Weights of a small transformer language model.
Size: 5 heads of 32, MLP 640 tanh GELU, vocabulary 8192, 4.17M parameters.
Architecture: RMSNorm before each block, biases, tied embeddings.
Training: a variant of Adam for these matrices, 7206 steps.
MLP neurons of a small language model. Each row is named by its layer, matrix (up: input weights; down: output weights) and neuron, and shows model dimensions 0-63. Each number is 50 + 12 x the weight over its row's rms, rounded and kept within 0 to 99.
After each neuron's rows, "fires after" lists the tokens most often just before its 100 highest values on Wikipedia text that the model never trained on.

L4.up325:47 91 76 42 60 63 66 48 58 60 56 42 33 52 41 33 44 63 71 44 52 42 62 41 60 55 65 43 38 47 45 44 63 42 45 37 36 67 32 47 58 43 41 39 66 76 59 59 22 38 56 44 48 42 45 58 49 47 47 51 51 36 68 56
L4.down325:46 39 58 62 49 50 46 56 43 44 44 44 63 31 67 80 31 63 60 61 40 54 32 63 25 46 52 28 65 52 53 28 34 52 36 59 68 65 60 34 60 86 65 59 51 63 52 59 63 67 54 56 72 54 41 41 40 41 56 45 29 67 45 48
fires after: " is", " a", " an", " was", ")"

L4.up533:59 66 69 34 63 33 52 42 54 51 46 58 37 51 57 44 49 41 58 51 48 53 33 43 32 46 61 53 43 39 63 63 40 63 48 39 46 57 42 55 55 43 73 46 77 72 61 62 84 49 59 40 43 65 64 54 60 40 66 48 43 44 41 48
L4.down533:37 37 57 26 42 44 58 65 65 63 47 47 36 58 47 40 45 51 51 64 48 44 25 45 39 41 54 33 48 44 25 43 51 45 57 47 63 56 49 57 41 75 45 51 31 57 71 43 36 56 47 62 58 62 31 32 49 60 53 58 35 50 62 38
fires after: "\n", "|", "==", " |"

L4.up393:53 63 50 51 62 50 52 60 32 68 51 56 45 50 64 40 33 48 63 52 61 30 20 58 42 22 52 42 41 60 76 30 42 38 41 53 40 65 55 43 44 65 56 63 54 43 47 47 73 60 62 55 38 53 41 45 49 40 57 39 34 38 54 53
L4.down393:45 67 63 46 38 57 58 49 53 53 41 49 48 65 26 64 49 72 50 81 51 61 49 71 60 70 70 43 44 49 19 41 61 60 54 40 58 71 43 53 70 59 52 51 50 41 66 34 56 46 61 53 43 39 29 63 47 59 55 55 51 56 61 33
fires after: "\n", "-", "|", " "

L2.up99:51 60 40 53 45 48 40 57 28 78 43 67 45 51 68 49 86 43 49 37 74 32 41 55 62 27 58 39 54 29 44 40 46 38 30 41 28 57 51 56 52 68 35 39 53 50 67 54 42 39 47 45 53 56 65 25 64 54 43 48 43 29 59 58
L2.down99:34 35 23 43 54 45 71 68 48 57 47 52 60 61 56 52 44 65 49 48 47 60 48 38 42 64 38 76 50 42 53 22 73 66 52 52 50 50 53 46 51 54 43 65 33 46 55 34 40 48 79 67 60 55 41 33 48 40 37 45 44 52 26 42
fires after: ",", " Clark", " 0", "rix"

L4.up440:62 55 40 47 63 42 69 45 38 41 53 38 21 56 66 44 73 58 55 65 45 49 42 49 55 59 68 47 33 51 43 60 52 68 36 34 38 63 50 43 53 69 67 52 58 60 57 46 56 45 56 33 33 70 47 50 61 66 61 51 49 42 71 61
L4.down440:35 38 55 54 62 43 81 77 49 53 53 44 62 72 57 40 41 47 59 78 49 66 46 55 71 55 43 43 49 49 51 48 48 66 59 31 52 72 47 50 55 49 32 35 41 46 54 29 60 28 73 40 53 48 37 49 24 60 52 43 64 50 28 36
fires after: "\n", " |", " =", "|"

L4.up263:63 40 41 41 53 50 44 55 27 47 50 48 17 56 65 32 56 58 62 59 53 70 44 44 64 53 41 54 38 36 44 54 32 45 67 16 43 84 62 37 59 74 42 30 77 64 40 43 46 30 71 38 40 45 83 58 49 51 51 61 52 38 58 49
L4.down263:24 20 45 66 51 52 51 54 36 45 51 56 74 47 42 34 46 56 44 70 39 60 56 49 45 41 43 70 43 37 61 49 46 56 69 44 70 68 41 43 34 61 39 59 31 37 57 40 48 59 59 46 68 58 43 35 63 32 40 44 40 66 29 34
fires after: "\n", " =", "′", "″"

L2.up573:65 60 40 51 58 46 51 61 39 48 45 44 24 48 64 52 41 32 67 59 49 47 37 42 35 67 68 47 45 61 51 41 65 59 53 50 35 64 54 41 63 61 58 53 80 62 38 48 60 52 62 55 51 59 42 42 54 42 64 71 54 56 65 42
L2.down573:50 74 29 76 64 48 37 60 53 40 35 57 47 77 47 78 47 48 41 57 70 78 71 63 54 53 32 44 41 48 56 49 59 41 65 42 41 56 36 49 61 44 55 36 48 46 47 51 30 50 55 40 62 39 37 49 22 68 37 61 47 35 40 54
fires after: "\n"

L2.up51:50 64 38 53 56 51 64 71 55 43 58 58 49 55 46 65 55 18 27 48 44 33 55 44 49 44 55 39 34 55 59 68 33 62 34 53 47 55 48 60 60 26 66 49 43 67 50 54 48 64 66 38 50 54 51 35 49 74 48 34 36 51 44 51
L2.down51:36 61 35 60 43 43 59 50 61 53 39 54 33 40 56 49 56 52 44 47 63 48 41 52 43 62 30 29 21 43 51 59 43 44 54 74 38 60 33 60 51 52 55 57 45 51 26 44 46 49 56 64 36 33 42 29 42 61 76 39 35 62 63 68
fires after: " |", ",", "|"

L4.up633:47 42 54 64 42 36 51 31 26 37 49 37 41 47 42 48 75 56 59 45 62 45 44 33 42 41 46 42 39 32 53 30 56 40 20 44 45 69 46 62 35 71 51 71 59 46 43 46 31 53 57 54 39 47 57 62 60 56 60 37 46 50 54 53
L4.down633:77 47 40 32 58 69 41 65 39 53 31 57 50 49 48 50 35 67 51 37 55 59 35 48 47 63 64 37 61 66 30 51 50 32 69 38 31 49 48 64 61 71 42 32 57 48 65 68 57 34 45 38 66 60 55 30 41 49 41 67 61 74 63 49
fires after: "."

L2.up524:44 36 43 61 62 41 54 31 43 45 56 62 39 62 18 48 46 44 48 32 44 42 18 36 42 46 48 39 42 40 51 54 49 65 32 41 53 56 47 45 38 43 62 39 58 49 54 41 68 67 39 39 28 37 78 39 55 69 53 43 43 46 45 48
L2.down524:65 41 40 50 49 57 51 39 34 22 48 60 49 31 49 42 52 69 50 64 62 50 45 44 54 41 46 42 49 38 42 53 12 32 53 32 26 41 46 53 61 41 34 36 44 58 60 26 32 45 62 46 38 57 50 59 37 57 43 74 71 69 48 57
fires after: "\n", "==", "-", ":", "==="

L2.up335:47 61 60 39 51 48 60 38 63 62 43 61 59 46 71 46 44 55 59 31 63 56 41 41 64 36 37 55 53 56 59 60 52 44 35 46 40 44 29 43 46 46 51 30 46 51 20 32 37 46 63 41 59 36 47 59 67 46 44 38 31 34 53 69
L2.down335:62 63 43 54 57 45 66 44 65 66 39 51 46 44 57 55 39 64 58 47 56 39 33 50 41 34 16 55 46 44 81 49 58 53 59 39 59 55 33 66 46 51 62 59 43 53 60 43 38 45 65 36 52 45 45 50 56 75 63 51 40 46 39 55
fires after: " |", " 0", "\n", "|"

L2.up591:56 42 33 59 36 56 54 44 37 52 59 46 45 52 46 50 53 40 61 48 56 51 38 40 61 43 49 40 45 20 48 48 39 55 32 11 40 59 27 59 48 46 47 50 62 56 35 47 39 41 60 64 47 70 59 49 59 41 47 40 57 46 46 55
L2.down591:49 86 48 53 46 68 45 66 51 55 47 69 71 48 61 58 47 54 59 33 69 42 64 53 60 52 30 58 48 32 56 44 73 34 52 57 63 51 46 54 35 28 55 45 28 59 79 43 16 49 38 50 60 54 31 59 53 46 36 75 44 43 58 48
fires after: "\n", "."

L2.up448:49 53 48 34 50 56 26 55 43 63 56 62 50 53 56 54 31 51 52 40 90 63 45 37 59 50 33 50 29 57 68 53 45 42 46 48 30 55 49 49 52 67 40 60 34 57 75 48 42 58 56 26 48 49 53 33 68 50 55 56 44 19 63 62
L2.down448:57 48 54 46 52 47 48 38 39 34 36 34 58 67 59 40 54 55 58 43 42 35 49 69 58 49 33 76 41 33 61 60 56 67 43 47 49 57 42 55 63 18 43 55 34 40 51 46 54 44 43 27 59 32 48 48 44 45 64 50 57 47 50 36
fires after: ")", " (", ".", " ", " (−", " |"

L4.up244:59 57 48 54 58 55 48 60 46 56 41 52 55 51 50 53 64 81 69 53 46 50 52 65 47 56 41 44 49 40 39 61 59 72 42 56 37 47 50 45 32 51 57 55 61 70 49 61 72 43 59 64 30 49 41 37 44 42 50 45 26 46 67 25
L4.down244:30 60 57 57 60 80 57 39 57 69 62 42 48 51 52 55 38 33 61 44 54 62 47 44 47 66 67 67 52 48 69 57 57 46 64 59 56 60 52 48 72 70 45 63 47 57 57 29 28 45 37 66 43 51 61 65 45 62 42 56 73 38 47 50
fires after: " the", "===", " of", " The", "=="

L2.up457:61 46 35 45 52 58 48 29 44 67 47 51 44 64 75 38 54 45 57 49 79 59 32 16 55 35 51 62 48 24 54 31 49 50 27 60 43 53 39 66 39 74 50 59 43 41 44 87 43 63 58 60 45 68 62 49 62 68 61 35 47 35 66 59
L2.down457:41 58 61 27 30 32 55 44 46 62 31 45 72 48 38 56 54 61 57 50 53 40 51 68 40 50 59 69 44 47 48 63 42 42 57 55 45 52 48 32 69 16 34 58 52 81 38 64 60 37 54 52 53 30 67 49 60 36 46 54 47 40 36 58
fires after: ","

L4.up360:43 63 51 46 55 33 47 60 47 41 53 48 46 60 46 54 45 68 62 55 61 64 42 40 25 40 63 75 38 57 48 43 50 54 34 60 51 45 43 55 21 71 52 67 37 52 59 71 58 47 67 35 58 42 56 41 70 46 49 42 36 42 54 54
L4.down360:47 36 71 60 53 48 58 25 53 50 60 56 61 65 60 47 30 51 65 63 52 67 54 55 55 64 51 52 74 26 44 50 56 63 69 49 45 32 41 60 73 41 38 67 67 63 41 60 40 49 47 42 53 56 36 59 47 42 64 40 54 65 52 25
fires after: " (", "-", " \"", "\n", "(", "|"

L4.up632:51 38 27 46 72 51 47 19 38 62 52 54 40 54 54 62 57 44 64 48 56 58 46 23 56 47 44 45 46 47 73 44 44 52 34 61 44 56 47 66 54 54 65 65 52 50 44 68 35 42 63 66 73 69 45 52 60 54 63 51 58 63 44 53
L4.down632:41 51 52 53 48 47 47 59 49 58 34 40 72 53 54 61 51 70 37 64 42 54 63 71 34 59 52 34 36 59 35 52 64 61 42 41 36 40 46 41 44 42 69 52 67 32 64 46 69 68 40 40 50 52 44 56 47 41 31 60 51 43 49 42
fires after: ".", ",", " In", "|---|---|---|---", "\n"

L4.up498:53 55 36 35 38 38 46 33 46 62 53 56 41 58 66 66 41 25 61 44 49 46 41 14 65 52 65 40 51 34 74 32 45 63 54 61 48 65 44 57 64 53 34 30 34 48 43 52 60 39 84 60 45 71 61 41 48 46 42 39 49 31 43 53
L4.down498:40 53 34 54 58 46 39 36 43 37 53 54 49 40 51 62 67 44 48 43 45 38 46 71 41 47 49 51 45 72 71 50 57 48 73 20 54 40 54 62 53 83 57 34 58 54 47 31 48 47 69 48 45 34 34 49 54 25 39 52 47 48 35 40
fires after: ","

L4.up240:53 56 54 49 58 33 28 55 48 31 61 71 43 52 28 45 46 66 52 61 47 30 58 37 29 49 46 32 43 49 43 44 48 42 52 50 60 60 65 58 40 61 55 29 43 47 40 54 41 41 52 58 54 53 68 30 60 48 58 64 49 63 51 53
L4.down240:65 41 18 62 42 37 61 46 43 54 79 39 48 46 61 39 47 43 55 55 75 48 43 49 54 39 59 45 38 43 53 37 48 66 63 40 32 46 50 66 53 52 46 53 61 14 39 33 44 39 48 44 18 61 49 61 62 52 43 35 59 55 31 52
fires after: "\n"

L4.up87:55 45 69 56 60 47 33 53 38 34 64 82 49 65 75 57 60 46 53 56 68 49 24 44 45 46 63 47 81 62 48 49 64 22 37 49 42 40 31 53 44 74 60 55 35 61 55 49 31 44 42 45 66 23 55 38 78 72 53 39 36 64 61 58
L4.down87:63 52 43 33 46 51 52 36 29 58 32 29 49 57 49 46 33 59 67 69 56 50 25 58 50 75 64 50 54 69 53 40 63 39 35 39 27 45 47 25 61 31 61 61 53 46 54 25 39 46 58 30 55 44 65 56 41 42 41 43 37 61 41 48
fires after: " (", " to", " can", " would", " at", " is"

L2.up168:61 46 53 48 75 41 45 58 44 68 64 57 38 52 44 57 60 39 49 37 58 55 34 51 49 48 69 53 46 52 61 43 74 51 51 43 26 60 70 57 29 56 72 51 61 48 65 50 69 52 68 48 45 56 58 52 63 35 65 45 49 49 53 25
L2.down168:35 46 51 46 69 37 79 43 43 41 55 66 46 36 37 44 57 72 50 48 53 53 59 30 62 42 33 56 47 51 38 60 41 37 54 61 49 34 40 43 59 50 33 48 49 51 57 48 55 47 70 53 54 28 47 54 57 47 40 46 30 34 00 73
fires after: "\n", "-", " \"", " ("

L4.up255:65 72 49 80 49 45 53 48 29 54 41 43 46 54 42 35 64 32 36 48 49 53 54 56 51 65 72 56 41 59 52 41 42 61 47 43 50 50 40 43 52 56 76 57 71 36 26 47 54 68 51 67 42 28 43 44 42 29 64 27 49 54 48 61
L4.down255:46 50 70 62 57 62 67 77 37 57 65 48 66 56 36 72 41 21 45 52 63 51 60 54 56 42 28 50 39 64 63 32 55 24 44 43 66 51 30 51 53 55 18 32 58 47 48 50 46 49 39 45 63 60 38 31 56 63 48 73 43 71 29 54
fires after: "\n", "-", " the", "==", "|", "==="

L4.up473:60 37 56 65 45 36 31 44 31 55 52 67 40 51 50 57 70 39 58 40 69 37 41 30 45 39 60 40 42 42 24 46 67 39 58 55 54 53 43 80 43 69 52 39 43 41 50 70 47 39 46 63 58 57 69 25 74 57 57 48 48 62 55 41
L4.down473:66 31 58 38 42 59 43 45 37 33 69 51 45 65 28 59 45 53 49 43 45 52 63 42 52 61 36 38 52 53 61 53 57 35 53 17 71 76 44 51 53 47 30 72 33 60 51 66 51 48 64 39 53 51 56 52 51 26 39 30 61 56 61 41
fires after: " did", " to", " does", " can", " would"

L4.up571:55 61 43 57 51 38 65 48 47 57 48 53 31 57 58 44 51 50 67 51 42 55 25 19 40 45 63 48 39 47 59 35 68 49 68 54 35 71 40 55 58 75 49 55 49 49 57 58 43 38 71 39 31 72 53 32 49 47 42 26 57 58 64 41
L4.down571:43 58 55 58 55 45 48 48 56 64 40 54 75 37 49 69 58 50 44 36 67 38 59 56 39 20 64 54 67 44 47 65 46 40 46 41 63 32 43 50 43 44 64 51 57 66 45 61 49 66 50 39 62 44 62 45 55 47 76 54 61 28 39 40
fires after: "\n"

L4.up40:54 55 38 71 54 53 35 51 32 39 36 64 53 50 73 87 47 43 79 41 52 46 52 53 58 35 58 43 65 42 49 46 58 61 27 68 49 50 56 57 43 41 43 70 53 68 33 65 61 52 71 64 53 63 32 47 50 21 26 47 32 48 52 55
L4.down40:50 49 56 51 46 46 56 34 55 46 51 32 64 38 70 60 35 60 48 42 49 44 35 46 53 63 55 38 68 74 56 72 62 48 41 51 84 37 42 57 64 62 46 60 49 58 60 58 51 47 36 53 68 50 47 38 54 56 52 52 57 38 34 66
fires after: "In", ".", " of", ",", " In"

L4.up122:75 76 46 62 55 52 64 44 66 40 57 62 41 53 43 36 45 43 57 62 43 52 36 38 62 40 67 36 47 44 56 44 40 32 44 52 51 54 45 52 50 41 58 51 46 37 56 56 57 37 25 56 44 57 69 29 59 61 39 42 49 25 57 43
L4.down122:35 29 51 56 59 48 52 47 27 64 34 52 69 56 50 73 54 42 33 35 50 63 47 51 51 36 41 72 47 53 60 58 40 59 45 60 50 58 49 29 36 43 48 30 49 59 38 33 58 47 44 58 31 30 41 50 55 42 25 64 60 71 55 73
fires after: " was", ",", " and", " were", "-", " is"

L4.up458:54 80 32 46 49 44 53 60 31 61 51 59 51 47 68 60 46 46 54 36 70 39 47 61 46 68 69 61 57 27 33 59 51 46 43 31 41 54 57 46 44 60 54 42 39 53 70 44 44 59 50 38 40 50 54 28 49 52 80 54 33 34 64 41
L4.down458:27 36 34 53 58 43 60 56 65 52 40 50 56 49 26 44 54 49 52 33 48 40 45 59 34 25 62 54 70 55 76 37 47 35 55 42 66 70 47 32 65 43 67 50 55 59 31 61 45 76 68 41 46 38 46 46 57 38 61 51 42 61 48 51
fires after: " the", " a", " on", " The"

L4.up149:49 66 34 39 70 68 60 26 40 48 76 61 46 69 54 66 40 28 56 58 61 39 40 23 44 56 63 42 43 35 32 42 66 46 33 51 42 57 47 62 53 47 50 43 64 42 58 37 47 32 52 58 55 59 55 40 47 79 37 49 42 51 55 37
L4.down149:44 37 58 50 54 21 44 42 59 40 44 20 39 50 38 39 79 36 56 32 38 33 53 57 46 52 55 38 55 59 61 37 56 62 40 65 66 44 75 44 63 36 29 44 46 44 59 64 42 37 58 46 53 54 60 80 58 34 26 37 64 56 36 43
fires after: " was", " were", " is", " be"

L4.up623:51 61 40 64 62 54 63 58 36 74 68 62 43 52 47 58 62 35 51 57 47 52 19 64 47 35 63 41 38 42 60 51 49 59 46 32 33 52 60 45 30 72 70 61 60 37 55 44 58 65 71 36 54 63 31 26 47 34 49 45 39 35 54 58
L4.down623:47 45 72 44 62 43 54 56 54 44 57 29 69 65 55 39 43 73 60 60 48 45 45 34 62 44 27 60 31 29 50 53 66 62 45 48 41 52 37 48 40 50 59 52 41 37 56 53 29 57 57 55 47 46 50 50 53 62 62 67 52 59 52 42
fires after: "\n", " Preceded", " by", " |", " Succeeded", "-"

L4.up439:57 59 41 52 50 33 46 63 46 47 45 36 52 51 52 51 46 36 58 55 62 58 17 35 39 44 63 48 37 43 41 27 61 32 56 52 34 55 54 54 25 65 63 57 52 59 56 57 38 48 62 62 43 52 42 48 50 40 75 37 34 53 52 41
L4.down439:40 54 35 53 46 66 60 62 46 57 41 52 52 40 46 57 55 54 44 42 53 70 60 57 44 39 35 69 55 49 58 70 47 47 60 45 42 34 30 28 58 34 50 44 27 56 57 59 46 52 80 39 63 54 43 61 26 71 42 41 33 57 57 46
fires after: "\n", "-", " Website"

L4.up23:57 60 53 33 61 36 45 46 49 59 63 62 20 60 64 40 47 60 60 56 48 36 37 40 61 55 70 64 57 34 58 43 55 33 46 48 44 58 47 46 44 64 50 54 46 52 73 42 62 31 51 32 42 47 68 63 51 36 51 42 46 34 56 47
L4.down23:33 47 51 57 67 64 45 51 42 64 44 60 48 48 32 52 55 33 42 51 50 66 47 30 56 66 54 27 45 58 59 36 49 46 42 29 50 48 68 46 51 58 35 38 53 61 58 56 48 58 47 40 51 29 53 65 44 50 27 43 67 49 52 57
fires after: "\n", " (", ":", " (−", "-"

L4.up157:58 53 35 63 57 55 27 40 63 75 44 76 33 48 69 45 49 50 66 35 48 54 27 43 40 45 56 52 57 46 64 55 60 57 50 59 41 63 50 49 74 53 46 57 51 36 51 78 50 68 61 81 48 66 45 42 58 44 34 30 36 25 72 46
L4.down157:58 58 34 45 42 39 46 55 41 60 51 29 71 61 51 45 59 35 47 50 49 68 48 75 67 45 74 49 59 38 48 50 51 19 45 36 59 32 50 38 34 59 54 54 41 70 45 52 51 57 47 18 49 76 60 69 22 56 55 68 45 46 39 38
fires after: " |", "\n", " as", " \"", ","

L4.up234:62 48 45 56 63 49 60 41 57 57 54 63 38 52 49 46 61 40 51 54 57 43 19 54 53 19 59 39 61 57 66 57 40 44 36 52 36 57 43 44 51 43 50 36 49 43 74 37 56 53 66 26 55 56 65 23 53 53 72 36 47 52 63 52
L4.down234:60 46 35 53 54 42 42 55 45 53 57 54 62 74 50 55 53 60 56 50 52 30 60 46 36 63 30 52 36 40 45 37 65 24 57 30 29 32 25 42 52 74 40 59 40 53 67 41 28 36 52 63 59 57 53 42 41 53 57 75 75 62 49 27
fires after: "\n", ")", "″", " |", "})"

L4.up564:65 59 66 65 36 41 26 42 51 51 38 31 52 42 42 50 64 78 77 37 60 43 28 53 58 54 59 68 37 46 70 52 60 53 45 40 50 49 33 53 49 48 37 58 57 48 64 59 34 46 56 65 48 21 40 42 51 43 47 49 26 35 55 47
L4.down564:33 39 48 78 42 36 52 29 46 43 50 47 56 36 51 33 27 54 34 58 58 54 43 57 48 43 14 41 58 54 45 52 43 58 52 52 76 29 66 36 39 74 53 56 64 52 33 60 49 42 36 69 68 54 57 33 50 50 43 46 55 53 59 33
fires after: " (", " \"", " the", "-", " The", "==="

L4.up79:55 61 54 66 46 27 37 38 54 41 50 51 42 48 50 42 12 56 60 41 69 36 36 32 55 57 60 65 37 35 34 34 48 55 26 56 48 50 49 52 66 55 42 53 62 63 67 56 55 26 58 56 32 67 65 52 62 68 67 49 52 51 56 66
L4.down79:47 50 51 63 45 31 34 33 42 47 43 63 54 64 59 50 56 51 46 64 70 37 40 79 20 48 57 56 59 47 47 55 62 52 39 53 55 59 51 48 46 49 57 79 60 39 38 53 24 46 41 68 58 45 45 57 39 52 30 55 51 35 35 47
fires after: "\n", " was", "-"

L4.up404:56 35 34 60 43 50 55 60 41 61 52 43 43 56 67 51 45 62 75 53 57 61 45 37 61 44 57 38 46 52 55 48 49 55 55 37 46 58 64 42 59 62 59 67 53 67 50 56 54 39 87 49 42 42 48 40 55 32 67 26 43 71 47 51
L4.down404:53 54 63 69 48 31 25 58 53 36 62 43 44 40 46 51 57 58 55 39 48 32 50 53 47 47 20 43 31 28 55 69 53 64 56 57 66 45 33 61 66 44 62 36 46 53 47 49 73 26 55 58 54 54 64 32 26 59 49 39 57 50 53 60
fires after: ".", "\n", "|"

L4.up574:57 69 51 57 37 48 60 44 52 55 29 52 34 59 46 40 34 59 49 41 54 30 51 57 37 72 59 52 36 56 26 34 62 45 50 53 42 48 56 47 64 38 41 50 63 47 72 56 60 37 61 44 25 57 55 66 57 55 64 59 49 18 50 64
L4.down574:57 44 46 66 51 46 57 59 51 64 46 67 32 45 64 57 43 53 47 57 66 67 44 40 59 79 56 41 67 85 47 34 45 69 57 44 54 61 72 50 54 48 48 63 29 32 55 56 40 32 45 52 42 52 64 71 58 67 47 40 53 46 31 57
fires after: "\n", " a", " ="

L2.up121:63 51 49 38 56 51 60 55 34 69 44 46 36 48 60 50 65 48 59 46 47 46 45 58 36 35 58 43 57 52 39 48 57 51 32 42 37 62 85 43 24 64 43 45 67 74 66 39 61 52 58 49 62 37 31 61 52 22 62 45 38 52 66 40
L2.down121:51 68 60 52 53 38 62 51 48 46 49 45 56 60 40 48 46 84 36 39 48 64 72 59 72 73 43 58 57 46 60 65 64 33 56 43 42 52 34 53 65 36 36 49 41 48 42 51 28 45 57 27 46 43 36 51 57 46 44 71 55 32 52 53
fires after: " \"", "|", "\n"

L4.up73:50 70 51 55 73 56 58 37 39 43 62 46 30 51 49 43 57 46 52 52 35 53 50 45 69 44 55 47 46 47 68 44 41 72 29 50 41 53 56 56 51 79 47 51 38 52 37 51 65 69 58 40 60 78 64 57 79 60 50 60 43 34 58 36
L4.down73:33 38 42 60 60 36 33 48 33 59 35 38 53 73 46 43 62 51 46 60 64 46 62 25 61 64 46 62 59 55 51 46 62 39 41 43 52 43 58 31 52 59 36 68 54 27 37 34 56 43 60 50 31 54 63 61 53 59 55 50 57 31 56 42
fires after: " (", "′", "\n", " was", "W"

L4.up358:59 73 38 47 53 37 33 48 50 56 41 52 44 59 71 59 71 41 49 42 58 51 41 40 49 31 53 46 38 40 63 39 44 57 29 50 39 51 56 58 46 35 50 43 44 45 55 66 87 53 77 42 44 79 63 20 57 62 75 57 43 26 65 49
L4.down358:40 54 49 67 43 52 59 54 50 51 53 53 48 55 70 58 41 46 61 69 55 42 68 34 40 47 62 68 44 51 43 40 60 51 48 56 38 61 40 66 55 32 54 55 32 38 40 57 52 58 61 62 73 57 33 41 46 61 55 44 64 54 60 49
fires after: ","

L4.up329:53 65 44 71 41 39 50 43 52 38 45 49 53 53 43 52 57 50 65 43 48 34 23 66 43 25 62 39 44 42 71 37 61 52 52 46 39 65 37 60 46 59 42 51 49 61 55 51 54 31 61 41 47 64 39 33 66 40 34 25 50 46 46 63
L4.down329:54 35 58 42 59 43 52 63 39 54 65 66 49 53 53 45 56 63 39 44 50 94 57 16 52 48 53 66 60 34 30 65 46 43 48 38 63 35 39 35 39 37 63 30 51 46 30 61 40 59 48 59 51 43 66 39 49 37 50 55 60 48 36 51
fires after: "\n", " is", " has", " include", "Note"

L2.up26:69 56 57 60 59 46 47 43 24 65 61 65 35 57 57 53 56 52 53 51 48 51 44 40 52 25 57 38 45 30 39 69 60 58 37 45 35 63 67 54 47 39 72 41 55 66 25 55 48 39 57 59 53 61 48 48 65 48 47 61 47 57 71 68
L2.down26:70 58 55 48 31 46 51 27 68 45 37 59 58 46 64 39 48 62 56 31 72 48 42 54 37 49 43 49 53 42 64 60 52 53 50 50 68 41 41 91 23 64 53 60 69 45 70 55 53 62 31 32 46 43 56 48 50 46 54 52 33 40 68 43
fires after: "\n", "."

L4.up419:55 51 57 68 57 41 54 45 36 65 67 51 30 63 45 49 35 51 61 51 38 30 33 47 42 33 61 33 26 37 57 52 59 64 41 47 45 64 85 55 37 78 54 57 58 48 47 68 59 45 70 27 34 59 66 26 50 42 64 61 45 49 46 50
L4.down419:41 52 41 52 67 45 53 71 69 50 52 51 44 52 45 62 62 45 36 44 48 39 36 64 49 80 47 41 69 71 59 49 57 46 50 31 54 50 40 42 42 45 47 57 78 66 33 64 52 43 72 49 40 76 62 50 54 57 75 46 48 51 60 57
fires after: "\n"

L2.up157:58 38 49 43 46 34 36 64 34 46 37 57 37 54 48 47 61 45 58 53 67 56 32 45 32 45 78 42 23 51 53 49 53 60 56 41 48 61 75 52 57 39 74 52 49 39 58 59 42 54 63 50 33 56 49 52 54 56 67 44 45 51 65 63
L2.down157:65 37 48 75 31 41 45 42 45 62 55 64 53 22 39 50 53 21 56 61 75 41 79 36 41 44 36 46 52 52 60 63 62 54 52 57 59 34 52 64 46 47 46 42 43 36 58 42 65 67 34 39 57 58 67 38 58 55 63 40 42 67 43 43
fires after: "\n", " of", " to"

L2.up177:57 79 47 55 38 31 44 37 29 47 59 54 44 57 53 57 41 47 53 53 57 15 55 58 39 46 47 37 47 26 59 50 48 71 51 45 39 58 55 44 46 39 41 57 80 31 51 81 71 59 37 66 35 34 72 63 58 37 58 46 56 28 54 34
L2.down177:40 23 32 65 48 53 56 64 50 54 54 46 59 63 46 62 61 52 47 70 49 39 58 52 51 57 47 63 36 49 53 40 53 44 30 58 31 32 45 45 58 60 42 47 51 62 58 54 21 53 56 52 49 52 52 28 52 47 92 66 55 57 68 51
fires after: ".", ",", "\n", "-", "===", "=="